config.toml
num_hidden_layers = 15
hidden_size = 512
num_attention_heads = 8
num_key_value_heads = 8
head_dim = 64
intermediate_size = 2048
vocab_size = 32000
hidden_act = "gelu"
norm = "layernorm"
norm_place = "pre"
norm_eps = 1e-05
positions = "learned"
qk_norm = false
attn_scale = 0.125
bias = "none"
tie_word_embeddings = true
parallel_block = false
init = "normal"
init_std_qkv = 0.0211
init_std_o = 0.00385
init_std_up = 0.0211
init_std_down = 0.00193
optimizer = "adam_variant"
learning_rate = 0.000536
lr_mult_up = 1.06
beta1 = 0.95
beta2 = 0.95
lr_head = 0.00438
max_grad_norm = 0.5
warmup_steps = 370
schedule = "wsd"
decay_fraction = 0.76
decay_shape = "linear"
final_lr_fraction = 0.0
batch_tokens = 65536
max_seq_len = 1024
doc_mask = true
train_tokens = 508600000
max_steps = 7761
dataset = "wikipedia_en"
MLP neurons of a small language model. Each row is named by its layer, matrix (up: input weights; down: output weights) and neuron, and shows model dimensions 176-431. Each number is 128 + 24 x the weight over its row's rms, rounded and kept within 0 to 255. Numbers have three digits each.
After each neuron's rows, "fires in" lists the words (lower case) most often at its 100 highest values on Wikipedia text that the model never trained on; "fires on" lists the tokens most often at its 100 highest values on Wikipedia text that the model never trained on.

L12.up1884:141125140145130131124149139181107135130164117149149167158159132172158149190154107088116135138114123141095149133160160092146138100110120131070166098126166159098090113153153136114130100164119098121123107089160112172108133159088101118135139140111154147125111143158170102114075156120156117148131149136143154167116116140138112120151132125136127107130132137137122133111127135140132160161138104097119107130140144133159121158158121118135083168155119066135109120113146145113122127157108099123126182190143122117113178146181132140125115071137122136148104131132090159159117159102119141158115133103127136098125160125121100119162124106170122123129160097121108104114141113092120082128099137188147127135102111100150172131121080112087139114108161109134143141113095108122146120094147146
L12.down1884:106130068113077103160111117127132164159136134146137121096164124106115149134136108147080162094127119137143129114156129126129127140134164160125161161128096155152113121146132151116149146134152115115122147161142139136134079142119113107141116113133145137142151146074142070129148152132143131113130139084126166142151136123094120150120178160132138115140132146108136119101136091122134120137149130084147148109100148156065122131131130104113110162158116131140093147126139167095115114127149127085106104143090103123159119097138128149137154137166119152104102113157138127102121124118118138081152124147155146162128138143156086133117129172109134145192098165112120118087139120125148135117105125128107157112096101125147100126112109122150134133090099100109135130133122137084147108093127178
fires in: "an", "be", "been"
fires on: " an", " be", " been"

L4.up1203:182188181158119086121123156139140156139090102140138107142127080102162107112143128148123155152110122100116164070178159123161114130108139113159163078111140126130126153143131149140132110123124116155144084090105138135108121115116129186147093102087140132137126147198124122115128166076111134114112152138151123130094125113130130069122109106107153112152151173142098108108156153144090118129145136119116099161081147125122134162117131102132124084115150148123140120116135138142149089144144141132154141133118064135128149123125126125136164122167186135121134129134183099148115138123080137135133108158072104120123135156137127106144110058121123089100155134141141120067102110111091096137139102141087142110151165126148130120134148135143120130135132120138154136150110139135056156092101141
L4.down1203:141099120109125131094134116179106105109085073131131130178149165127094147163152153120168156126131108178143087186153161149112148080119151062126132140106138118184115129132151139070157121135135144095108148139126126152111117149112146117142130139097132150137130126157132125115144101102094130145156107175129124107124133145168125151126164136133105160091143109120123082172141094169178139104118095072112135129122139121121121138135086150133147115142159161137124151139097077152114138114122160127114134159132123102108173136109132097137129113173106126135096151170134147132106114128113127110117116134107161107101121163141153119101099103131132076117119172119134092152113151162121107136137197133113150131142150097171126082126122172111083183107103168132113176133108124139116096104123159
fires in: "who", "that", "he", "when", "as", "how"
fires on: " who", " that", " he", " when", " as", " a"

L12.up1247:158151145156116135138105138160124115139097123138140151153131175094119140204124108161125117150133123112172126134104136141160161136133143122128113146155101098122114112145151149134135113103152112156147147099140185139095140133124116097121133125136062151096110139163168137114145096152133072089111148159125127157091111114152138116142085125133142118127128122101089131145104133090136118143109126109109116130130115135117138125110123139133088114144115180137159090153104116171122108123122133123135131120142100135123144170120156142116131133104115139164140102132166121171118169089126110126119113093138143131085177089134121106134153159094141100119120106142144084135118116127117139162072135132101130134151150115157171129157164126121118130097151130076128244164092101118155155123106124
L12.down1247:145148133128106140144129116120125127131116095122130124135147098125127150150128132137128165117137111155114181118103126135107182129134138139134114129133115057127115122117115144132162161141114128132102141165115114140107131116102139085109122175132123161146148158144164112187137135128160140090123092103037138140114159111125073145114130071122144104154085172121115109113131089136121121163171099107138050132125150153089100108154132137181100140121101139172155142121133131163152094119159128065132110132107113137117138088147175125145122131135136156149146106143139145112121122166136161136106138084135153142105114152131098131117166113082153108133129118115107114126132116126132127164119121128114117102141119128142152123137114118119129131091134137106150150127159128109163143113143115
fires in: "was", "is", "has", "s", "be", "are"
fires on: " was", " is", " has", "s", " be", " are"

L4.up179:132153151182121187135129104118115139109140128133144175132114144134095116120138118115110164114142147102098125122150129125127151120139146163126129144161112117101085096124159122125132095105125120149129134137190152138146134123110116093114114094124086149135123164113115142125149143120178093122126147138142177124108092135121063135110149124141110152129108101144136133182137106118129131143152113123156109151106061122134110147183123109131124089177134144150125134101138166097142113136148100139096160110148119150113145142106153153141160124109077145121105148109124127112127106114148132159123090147177090107101155124105128100143125084109172116089158118136132151119153107143148141164129106108192129121101106109140151153127146110136113107103165156127093170149148170123127128114152078
L4.down179:131134077108149172111128150111123150183136062112104128129106133158096102123125148144113099140147143086100130180135126144145151105135169090168070166169105120148120104180128126112121147137170131091138179136184125103111118125137150130106181155096112093088132145120104133126117122113136120161107123183128155115102124159117126138118098124130139128139146118126137120134143144112094127152177136106131162128105099152113146155136107119124124131116121142161151158154156139164121115144122156174131108136084143072162110102162130127098103165139118120162151135121137110093096125141078172144114141184200115122126162149125166077120118128104139123112124128139098112141159137129164146163142085136122138117144112137132123118108110125125115119119118094126113104129122146146128122109159096
fires in: "van", "station", "don", "genus", "place"
fires on: " van", " station", " Don", " Genus", " Van", " place"

L12.up1193:103085135124115162119126119132126118166114081118089112147136117109169130140152109145134122166107145149137109118063126134147132141153173106130134147115142124134086159091171127106111134164152115110128142140159127151108153113101119102119153119118135130154128141095154137146119081128129110136105110122171125125110128124109113133136124129108152095165134101150118139088194101157117063119125108121091125138152162172088088106111146140132113130117119121173132101106125161130110138129162089159152139122131131155130158097131118168123109104112147112108188085127124162109126145151142130128122128135135151136103154163112156114162124135112118128152114127099132171098056061142121138177098132101114134153111171125137173176140155139132086172147141078104095120140107176126106126092125116
L12.down1193:130128127127134135111115174116125115129106140110083099155114170104120128161139132159134160170131134096130057126125115180130154106138162115164121154107122127127121141119110134061160161157144128106115162132126094164142149097130121110143140101087153121118133154101126108148125070131111121150162132147105110121128142112179079150109109080129130128152179130115127106069112137155140088101153129114112129105149159154074049126181197141141116128102123134135165106118112111121146119125124141112155126153093120121101120161119091105152129130107139074159136108108115240140145098152119177153132122139113115123128099123095141126115174170112130125125121156123148136121145122164166152142120144128109119151135155159169113147155152118153102124133107122102136144115156119142106125074155116
fires in: "a"
fires on: " a", " A"

L4.up1350:145141143095096133110116132151113105156126108171149169163119130166128105147138138118153116120116192060094090152093083107111123107145133140109135122164135123136139138119120134107115137125161130107137117151135130116108145121125129161113131099093156155152107142161118141109128151096155049102109131157093151163119144161146145078146106121063159120093109123099161144135133143108131093174144127118147112116121075155127092120157103091126105147143188125120135104148102131110138099134149122129140130121149108151118128150118167135128123127108148156126108154155129140086148150137134095120137093124162101137149147130164136102153139200155126149126124133139105095143153105162138132115116109147121124157123123133102129146138081115052164110091127123132108129109111172155169086115115141
L4.down1350:116104120119157094125111158111119080157142118149114120153114109105124148167106101127126156132121116105098080136123083071161079108100124159126086142139130112094089113147168133092148134120138092180136078124166146119100132151135116132131167177103123157111123135123119160119147148128128137107109164145170177108136164114145136081140116171107147133159063150127106111139154111121145112132143150132154094109157117149114115127160172098133108172138113129125162122148118168164114090119109141127155138159129138144157142110134127129152135153162148162085154087135121080120114139107130112148127090122097163123130100085102078130142122123135108108124169174108145141140160145170128144138132126143131124176138139095099131119130129150124124197077177123106125147134149127161120115105126126
fires in: "it", "there"
fires on: " it", " It", " there"

L4.up1767:109136119129130106133131138138074211099135107131093128127125123150158160135126168155129126123101129124111158093128131094135131123088114132146127112089155128109147135157132122115124145156117131162132053109128134113127103132127109127129179148125121159122133129136111146175093165108087119128133074128152142123098115130121126124130052124151128185146164134117107110149175098127095156135105126145162106075126140147150121145116178104146149108128144167111104134090104136139143107117109109119075167137112118120125125087165128150159118151141113156158123145125150126114120132112153155152114107182135137152120131125108106145101130159172131088150147116141140123127161161143113108111097111160132118119120176135159125086112117128118121161126079120131104155131087108114087143127132150
L4.down1767:141175118124124129133119147130139162115138112105154133112147162119115080101128129143112136146118117145152135129123117145141079105072142135132134116138133113135149111090119159130122097140132123092127151073122126089169144145123095085171122167131126173114171095133142162139120169162172102139156178132136119080137117182097159181094167175137143146136146174122142118168149096085110114103188120114148120129104083129172109136115081114136119081059148150122085085135143101147130119132126122136085136147133154165102162122118171110115102114121076163125142118124123132116082128130139122117169114122146109107145112148133073125193144126132108077120116124130135092101131136134064083146122148125101125133122129123096122139090152114093134163094134147152100105143115126136144089118081146
fires in: "of", "who", "which", "that", "three"
fires on: " of", " who", " which", " that", " three"

L4.up253:141132136123117119191128165122151106152107114130141136159110085137108107123133162124080183138108182129108140131158071146186124099132110151142162100113137088120116105157142097081112192139122117078142117112126134135107134099119153132132087101148143117148111125170136136185108128139143097126107119112117104102143130118137163083115114099071173141103089171104127157118134148160112079149117123110110136095154159139181107143124191138144143114146121132125160158139112124133125125146112127119120098111152124128092140193137131162125092108110116139155134096126142162130162109115159097120093081123125148155134138144119105138180138114128145147125147118121131060069128156185103122129125115104103110120158162103142151126109128139142138112133152129159140117148138142181068088178128184
L4.down253:105127122118137104160115153089160129120135166152089117131154131180140153125107136134165109139108126144150123134129081119130124102102137093143138130139115070096161123077123104099109132135118123130118112118103128101163136146153096148124094107118091110120145117141105126138090158105134089146116119116114130150147111177115166131107122143134109138149094133115092133120113115125113139146141128162097096134188124142136111096149147136138140159173156133137109125131133192127138138135134124149180117129118152123122139150131158148123107162106120143107111143131167151106069102075133109185127159125108127112095139097154146178140111156143107120144156130123118152116189126121145186083123127121151121124123092147071084129148136097108148141095084111144073161150115154110102117122159139
fires in: "that", "own"
fires on: " that", " own"

L12.up674:147141125116120066112111174098106119100083124150124117137086141163126159159137066093107135113142138160105112140132124134157109117091104131117112158128085091099122125095141134123124175118135124136134132093115107152129146134145105089140121072176124156151115111128109147144133085149144123123171151140153134129149109130074164144112125123110130109138120109126153146075138147103111096106120116170101157109166131134129162160108149138164112090130132157149112119122122099116108158121115159111179112130126143107084102118124114129118117133134143108181123158112112151127134111152117151125116081160125116097107110144073125173162143133111139137134158134122157160120148188107130087139124151123133115149142122072142136122150127135127120142139129088150069105154118104151128142118118076
L12.down674:117160142149117129109120159120062118134112125111090147128114148079090115116129138145117152145106100115107085122100207134121114138119115114119162174136110159129170122124139154110115135119135083123143094101121136114121161146109176088161158130127104133151125142106125159150110124154154182097118146135130125160120087128159114134144136124183111163126158099096119112123114115122140135124154110143110138100140125118122141148121122150166115161125124149117142105134109124136123147113141097188096123093129129164176143151103100113161123135104116075155136156171136211088127117079121083119121173139111128096121159124154104094134135097118202088120138161132097136117136113128150123155140113143107095147128151074153149123133126153121112140179133163160149102126159143126110170150072133
fires in: "his", "a", "u", "my", "our", "w"
fires on: " his", " A", "A", " His", " U"

L4.up1881:139110115119115154145130134135131120161141123140136158150144107119125154131099144157080149119136122101078107101125126184130114145136119111109175138159143149134121112163115128114147120159156137101088128097131111101148135106142134068142102181109158171073115130144124152180122170173156132118117139114124115137114107108148079146149120097095128175105142143071124139135147085148151144136096139151118133116188109162139087131090114117146135153149143141135152106107121083124109157120128166116098106097125146136109108151071172117110114128092119142128136163084146151168129137184119155113116092064138096144103145115143143117136124166124172145132117126123138126143156102151146098157142118097105129148097135148098174169099126101121171082090153127129137123143126150108149090134132136
L4.down1881:148164135104156161128098174128130122140118110130087103150146092152133141121141159138140169151123131130097150173145138168084148176141107127196131124168155173104115161197130144122142182170129141180124114132160115115131084132106090115139095127144139099116128135113169145154107116156124115166129176100128110169133097121128129117097147129106100157082138113132099123117124143105128078125125130153089131122155132131129091092132132134161138158147137165131138146129084113152152179121132157133067090084166151110159092107119148136105142138084140128126121121075132106152114118089152140111084172095105090111103115097092137117132123124093172141109162143116114155114158159105121138130117112123160135142105116142112161119137141130187109110147134102121151122101152094146143105119118105
fires in: "that", "where", "both", "which"
fires on: " that", " where", " both", " which"

L12.up184:091128148136093130128119160130081070148146129108179139124112131097136144127149130161107111157121115132125115137102123051144130186101150112104166124145151168127106085121146105136090094140101113135104155068117110129127134113116097132141154138117118168154120110149142071127095126155152148108113133118099120147128140118112117136108114105097148102154144095142121085148120089123112170138074114145120132121142141120114120125160108121133123141085140142105127115098139123108117101139168119148125121150148137156115130161136130121116112151098117148110131090145105119143143130147114141121108114086130121135089174130141137151135120138131151132116163116075112122126148080132135152132073145167136134125096223103104119135153126126159151153123130103147123151186121113145106146134138132
L12.down184:166134120111118125143086125133145122116124117173117126130111113108133115154143115104151175131152102118118086107164135119081137103100117141116137118131109120100174096161103110138118141093148115106135113128101142162121130160171142110082140101162145112161125116171120149125119163124135132144155106179140138117152078102150094139121144135137126179185102131128126142096168122126135133114149131101168145116151159127141114091099174119124128150162096116141125126133107122140122125165134137132113134120157162120175134126130113118153107140123150136159140111096116055112118180100119110119075108144093147154135114144161120113137105119127143156141101120114118106075145117075120163106124155122109134108129130138115129126108142086150146130124152090112116094109138106124140127122069104
fires in: "was", "is", "while", "been", "were"
fires on: " was", " is", " been", " were", " while"

L12.up1749:113122156142128105169138142127112098126102152137144131148139100183138125124136095123112176127113112151113169143135094110157096145144128111127115125112130107104140175144138109128100114130123144129131151141113089120106137167176098151119116114114094140120093107102167130118117141134124107121109134159122147151110161113099105119114129130115169108126139126179188166114131107173143102136166132116116100134141145123090145143168094101152092155123137132165134122127153129134128040143153141154137116145105133125141085150132162159127151106150122127132079142123136109146128157125189090133074106164129074158134145089159143142146105126099096155172189122073151115079171106125129144140145103142157079125141144100119119135099062092121149092106163131147115091145124099122110124152136123
L12.down1749:159168122155141113135100077150134135156128122101109128097190166183095156106145158153094152157067141130122133134143073137109130135106121136103139117126135146181119139109127108139132094142148176098162118155126156104100106110151100107100117118085113132138141109101121124118115148137107144124148104113099131137124109123109125140121067099128148134150117092133111143113080165166174089128171139154145159116140084159132086128144124110143121185156161154145137110130139125093102163139115121110119112115139152131155117154141105123145135147110137163117193114137154152096094131114153112171101177188163140093098086149121125113179112107114077145135132125112125127123129166116119130125105163138149146117153157077137173147099113134155142124075108148137160112081141118130158109153158148
fires in: "high", "long", "well", "yards", "good", "short"
fires on: " high", " well", " Long", " long", " good"

L4.up284:130146110142111111129149095181126155111126120144100140155138118153141120128134126153136172138134142090114152116136098126118115121072092101167157125131117126100130156137133132157116117155116084149108074150139125122123109097166142139127101104098164168137142161132147124131127169091105131128120146139132148154115123102141112094118101125191128153164092147150116149110134152149114120118116137132133089053112153134128098161105153108113130099117147171149146156099137137147123128134110121140115131146113096145103122121182113163168148137134161136107154149140209130112128150114129133157121125163119187140137130138141141131150119141177114088141176119157173134120120135130101102089132108158090119155135116121171136072122130131130147155145114078149101114138135169174091133120104151
L4.down284:141099061098137091133112140127083120129144100129148134134137172119124114118107145120112107106123135172137089140090120128123093100124145097145125136158116128167147123090146092135144126119167109095112115147065151159145147113133173134119163102076149117131116108131085163125104150108122103139124162118140111101111127120138103158161153144177144133142158130127114082138166085120111124115130111106121105124145139154157117142110120126132094121134130159119089104119094106145134147130105117127130159142130134166131192111165161105104100156165098151097102174145150174106087136153097183129103117135160129111133104140123108145102135157123084112112154122126118120153119121132118079109146155144115160128127138148131136126128122194086141132114114160129076085100118088109156116108144143
fires in: "that", "more", "most", "i", "he"
fires on: " that", " more", " most", " I", " he", " she"

L12.up1101:120184141103092150141143142123121136127072122113130099137092087163122098155139091133135160120122113134119146110132118122129128121145155138121156128126128094125083152134155152129085114089113129203112137130094118119139107125111124137127107135159131146135094138150193123114109110138125078132165101130174110126123102109134143109103167082102111115137115111140107134117152121099107138070147150139144136123142155151108119138113135121123114108126158113182139122150149096129133106092133115113114123164156131147098126178129166151102186047064147139170147148119155126160091138182163087131126069116144135129118134120109162131131113119125132111085134114176136139087147140174176105109097147148119122106153121115114122119149113133132139115168133130148120145098114129132141134118092113
L12.down1101:134152128113122130156129130118087108131136126118138117095110107123136147114133161130132098155105111162124141133142115119118110135118155111138140141138121140146132128114159148128125151109127120152132142131144097117104139169102127153103127149119130104109117161133118099138150112109174117093092106137099125107126135160089125155128136132125068132164110166113110115122094117136168138134142136146123145121164236145122096085122122128139106111132147149128134126120094097189142117116154156139116102123132110171122156125152153167141136133135134119102116122165124113121160121079090105121122151143143109126098149147110118137151111122147120080107125140138163156087181140151112121117150161144094142118126155099115142076115122083151122090209125145138176142131147119119141119186161127
fires in: "with", "of", "is"
fires on: " with", " of", " is"

L12.up224:150152129087137102119135137167123111156113089130171124135124140177161124145145124115119136137111112106135159108140126114097121113171102159115131146106088114121077136128141140114101106146145174114098130132115166128144089150112129118127112136168156148145128165132162131141105156138124051114122130123184209149108119154106160098127149148148176169143155145163145130120141090125139165127119094139105133127130151148155111141136103130174115090111129145155122126143089095062120098141155138127098141171121132092117137141166160135111140115088142164143051132124131119168122154160127132102121114119158135118084119115155092091170139140128110158162138120088145101107153120145118097154080158115114173113129136169121200117157113096132157141125135100150099129101107153107126122106121101
L12.down224:108209146118140135129138134128130149131129077133139145169121138145076159121090115149119126138147119177093172114152178126092102122141110153147180125112112154145162141129135129106128143144124155150095114127158125118153135108106089124129145111125139137106126125123124093118152162154146121109109088110149144125097114130150135117169130119112113134129161151125119105166125128158114144129133132145103103116143182128114131109171154120101096143131127167117127087082148130151135094147122114129138099121168092140102132125140153134144100113105107105120159106116143097121156116142112099110166127134152113123132124117108094136145138140097144127125122090101133221114178114132122114149124069154120107151133143109139162165158105109137117117219120137140149119084137131144171089151097108
fires in: "by", "with", "at", "for"
fires on: " by", " with", " at", " for"

L4.up1956:096150118133113208150139132142148150159145110144103122128142143144169110132128056114120123116110155146102166086133130104149116140145099126125148127050138127049142143153109116145101065114065115107113116138118144154163142095109144113104106099145114181141102149105123122121111162117135126138158123162112146104092159132132127118113151135148147135168150127147142144111125138111131092128119140130138069172156133151169121102161118156118118085132140115089091135106087106150128155143126129117087096150139132102149128153101117148155167113142126134102117123102150137188111133143104106125099096115132110160122154113118128130131139075177154119137128108170140127131155089122101086112172117130098112124126064088167167110183147135124119115142129108137098123148110122126119118135105075
L4.down1956:148124092085105110120128125144079112131121140150151117131122107148118173154146144161100125145107111112133127131115097115114131140142197154125140155092142130171150123121137188144127193171159130132149112111126116093177152131192131118112175101112104128086117131144128128168104132068132123128122109093127172115127123135119122120120125167165144137143148133044120110144130097135124144100110093186151131099139090116132098145105126138129109157104060111142120143145125159089162104152124078090124160107105123159148126107095143139151123107127160113114120104133103153103152091142159146136099101144114137131120097103125111127073117179156123152133154149150138152164125130111147113141113165120133125138127101167108081165096120092124088175044127114116130112129125168120142131101111140
fires in: "to", "for", "population", "member"
fires on: " to", " for", " population", " member"

L4.up1089:146139135134108195152086092144119122172118087129184134146129160131131112108141114140121131132143122130145135125187136200151169137167159087151158088100149120100100128149138145141131089133132121170098130124165110132101117116114131149099083160078139169116133137177129127181152137150123096106121159131143151121131105139142126105129123115152197135110102127151128145094133118137142147126173127142090127140108128098132145164112109132134135151158120159163124123132072134120144102129110187129119117136114143120120128134089150116111124129109086108115102100163163107113138128126162137125160119130177132117129188138145128107126128121130179068161103106105140066111133137115108099160129121099127190127102101128160157074129147127152134151112117134117111157121128143152088132126153120
L4.down1089:099106150128161171149113179159108138113125129125131056144162090125149095119120103160155101165123124133167141096091173135090134124142145130157124114103127145125179123149096108140114134133103134125134095133129122106158101165153110141107147111138147086138126119167155105121084107124119144169115105152123133151122109118124151126136141129148115175159127118148154126102098151160119092139132108153118122117166101134133136126152121136123137179129147155105123132079126120122096175108116117137118140167141086098153067112155084125133149121154145159156134127126131112119121151111143152137101131113049146134101114169106101103159134155113106117146135111148129153144133120150099145114074106089137146184186124098135133117136100142136090071162128131104157190101146164125103160166069091
fires in: "since", "until", "when", "where", "while", "succeeded"
fires on: " since", " until", " when", " where", " while", " Succeed"

L4.up1804:128121112118121167079138150156141153134135124144180147160122114170165115131187147134132147107140095099136133114145145090115136119137141175130118089106115136118085149153102135113145129152150102120121109123149130138117129109128144165099141134103119146133116138184155094137113124151104114123174108143135155143088150118117123140139156126119145137113134132103121181128189132103112116132130119151152126132106125147150102157133113092124137124142109110142124103064120126103106107112162140117101191114147122141109166113118110136082135134157128132108116142196160132134122126151115152138123104168137155119140147167130149109127129111171128150107174127154151054181128154136120086149153154112162129127138102118151163151149131166142129106141113086174104111101099122116070146069130127
L4.down1804:130125106117148114140136122127129106077127130094135119136111110130088134128134079064132111117146169140156140123148100145121110146099128110169097127099124066090146167140146156108110109146141115118131117095101125155170137177138113128099132137123119114108099110086107151136134146123086132116096166118139163142187112133088178122137132185102120143168136116140107134141103153124140145130115107159081136117148099128116103136107148093110125119145135129160121124134148106139151123140143119099188119093145125103138131130128111141123139114083108111132140108136108128121152082116137128180134120098087145112125147117105125127129123164161161150141130110090127160178177150167135090107128125134119119157131149097095118059140122128135116104111129124163115125126156157106124116140142170
fires in: "to", "dr", "from", "he", "professor"
fires on: " to", " Dr", " from", " he", " population", " an"

L4.up2039:126188157142111106163117137120052143133149130120127178133104161138137135154129110150193170103115102100147109103174143172094125124121135175095142115160105134108117108171131150121124119071063124131102134145139109103110157106114132111136143120152199128097128133117123145139166139130155165114131066114138100150123105099126082140145151168177139093101146136134116171123124124126127149142167123093135116153115140125151092062130121126157110139200157121130147107136140072115126102135160180134135103163145104123165158155113124136134157120138146147132140158156082119089099141122110129083125105113187116127150137139154145135136142131138133149142090118111138151095153082132143161101120139105127116129078113127127157122140066071079123132098145133169084109083141099139135106126117140
L4.down2039:121118124123176125185128117134113075129148163111117095110208092099087125176131144134129153151144150155153120135144163175155121136127155131130161097107160151112139160146144126125100162176145096111133184092088121111097073102134088142096162171177137108105165140142087125114128084159117157149135103146126153155145139080121099120130119128144131142152130119115087093139117124143150132142133111138119093087162138119157125139099107162150147172146144142111119151122098148093093091126138146121142101141137103108116154170100145111125119073133135130145092134127088089160098114119166143123116128101056145135111117108115098121153114169129121127142162140137145138091120137131106126117112146136118120107082171129126135131130149058150132169088151117118140127108148095111107120169106117
fires in: "to", "held", "4", "found", "place"
fires on: " to", " held", " found", " 6–4,", " place"

L12.up1271:124134133162140161131138144156059096155105095132192158136124151142125127113153104122130125158114112099068132136157144130158100113145100100085177075111120140115109113115163092135146138128086088153127081136146099165103134110123100161134142154181121169152111115105118118072123156143149124100142108163125162145104161131135160130137097085129096148100152098143165094164138111095142123135131125101149102115167137128124096146162136066124117097156129117096120134116112134108097088138154144163110128165102188142134130133145136091109126141137169194110144138099143110147113151102108094112141112116121160136126137096137117141157113111091141118128170144117129133133163134180154126173155113103154100147163152099120101133089130122115139130146155079123117150099123107150149127117114131
L12.down1271:115154141121124108153132090125151120145160141130101159125128101104126122135111118131113109125129165153129176110151086140126104151105114143147144088134130118128129153141115130173127121141156151128150092139118128146146116128161116123114142093148137124132143149121134205098110138131140145133133155136092131144120138089125163142122153123111076131127136128115124144069102152097150148118130104140121133156105197117082136063123131164102098128142142142095184149145104151145148124100103131129085128129165147123086139111151119112133144152139146132177104103095124004130114100137125111128103137114099134176121120105147103095107119136130118140164162137149115148157138137136108130127110122183152099149101144085121101116118102100136157115200131136126128120130098134157104082184099141
fires in: "to", "and", "mike", "don", "de", "can"
fires on: " to", " and", " Don", " de", " can"

L4.up991:139141157148127199109121087095113157117088129157099128127129182106119162157139116134148109137149083086106149116105118152108116123096141100157127086139106189167123133140169146165130137092134140131103127155148134123177129095146155155158135142074149156133146133091110162129121152074113151118136117104121135125125101105107083116127133130127119067158105139131118121105154145157100171094127127099143127120101134148098136138132160112111110136194135128098134137110155113135144143118143144116130122132117107131146138150108130110182144136150121143106132130114201111124105141113125135151135140155137108139150138157111144122163114133118105076150140101122146091155107106136156128104139094106146055144128101168131165119161107106122139126137138121152117127106098167132118171116112109
L4.down991:125123136158113110154116116107128103111135112124108128085120157148148136129104143128146105098082157131138125143109141119105138087066132115137142146160147102136114105105136129123143108106118134110125175145156131113138096112110113135134108129098110125135114149089115117114128144125122101151137109153134165157092156091104136146170176126157122143140102100155139098128158142163120107129131145085114134111183146095103123110170135107111134119157102124103101104109135168171101129134155111125147115112129162125126136084143094085159101113122103153118142158111161124097105139150109127093136099146152128103120103127132145091164113172136138086108148077178156135133156125155122131150062141143144145143136198113171101156114125110140099111151179125151118156111090144129100142089113091
fires in: "to", "for"
fires on: " to", " for"

L4.up529:129120133112129150154135102135157136178117092124190092155145103100163147121149103142133128131125112125107170111096131151147137142126136111128160065117110101081044110100109135131136116136133125131106103170135139132077141088126119131102152075155110136137127134085090105087176111127127167130158092115147165118120107123110103127132122112160153092160116152140136147108128135153151123138143147122089145103089139124063135120137147132104114091154184152131099133111114147137129144135115177123148128087140103086108152134086114131150177113102070144140111099104195129203142131166115185165125151111135068143191149113119086149117134079127128175104135114141113089109136104113128107166117135117122129132132120092160155088125127133133140110146113123153093115110109137167109099088141114
L4.down529:123139147104168084138106124107115165125137171110103159122160098088119134138118131101150121127156121164141127128165120173109132131083176145120095190132116165120119086162116155134112113127090128180149136112171144120109116110129156098096106131104181089136162111151158119162104104152136120159159113122153093145097100148174144167164131129136122098101106085144140134105143101140152131086137103160146128129148121112167156087140111120128116101120093158116148080111111131181157115124107100137141145120117122138100129113103142146116131096124135151123133155147095086095135128115113112104122097139105161129159101163139161141152169130124120137111120168152167131119092112170135154118120149113094129145149114164147150116123169093143128123101157105115126097144138156115167116114103155
fires in: "this", "same", "that", "responsible"
fires on: " this", " same", "This", " that", " This", " responsible"

L4.up151:128135150121131165125103065162160129173096083151107128169143132151122053139130114135144168123146178088135109133138129146126134073126145099099128138120113127107135149126110113142133117131140117144155120138092141161090134114113158113106099089167112139143108136142118129129137150170127109126140168147131194120070128115162128053140149144108144091172139145140145157079160141120125097143137137096104140145103096111124124154120119103126122117116138138141138159126142122154142128130106148129102085171110154128131182124048119104146112125076173147151135108130137117136094148133143149175112130146172087156166140160126162109135097143112098122125143119129130066116118109129127100123126139152112138161124117125181178132128146157104149178135119134117137111133134129146123099118127118
L4.down151:186077126098168102137121144165199142145112143114115071125168078140129047119138144152120180098132092152144142144149090140117100121164113172119126120071114131126114127106133153128165183141114129111107107128153083129156131156098145173115128116140161147102105169153147134087127081146116129151117071171146110153093139119124158119157144133159124148148101123166113155117096144118117119122125119131096109132160112135135149164152138163132120132128129133119154107138074113133094126117133093135126111129138151107116071093170125118149107114091115135155141103147106094154172156142105140121100103140154152103134127186122142146136113136084112130157098111163098135141137130141113152115127116090140124153108127116087117124120118124131143111150123135125154126082129146140133148160113138
fires in: "so", "able", "when", "how", "too", "where"
fires on: " so", " able", " when", " how", " where", " too"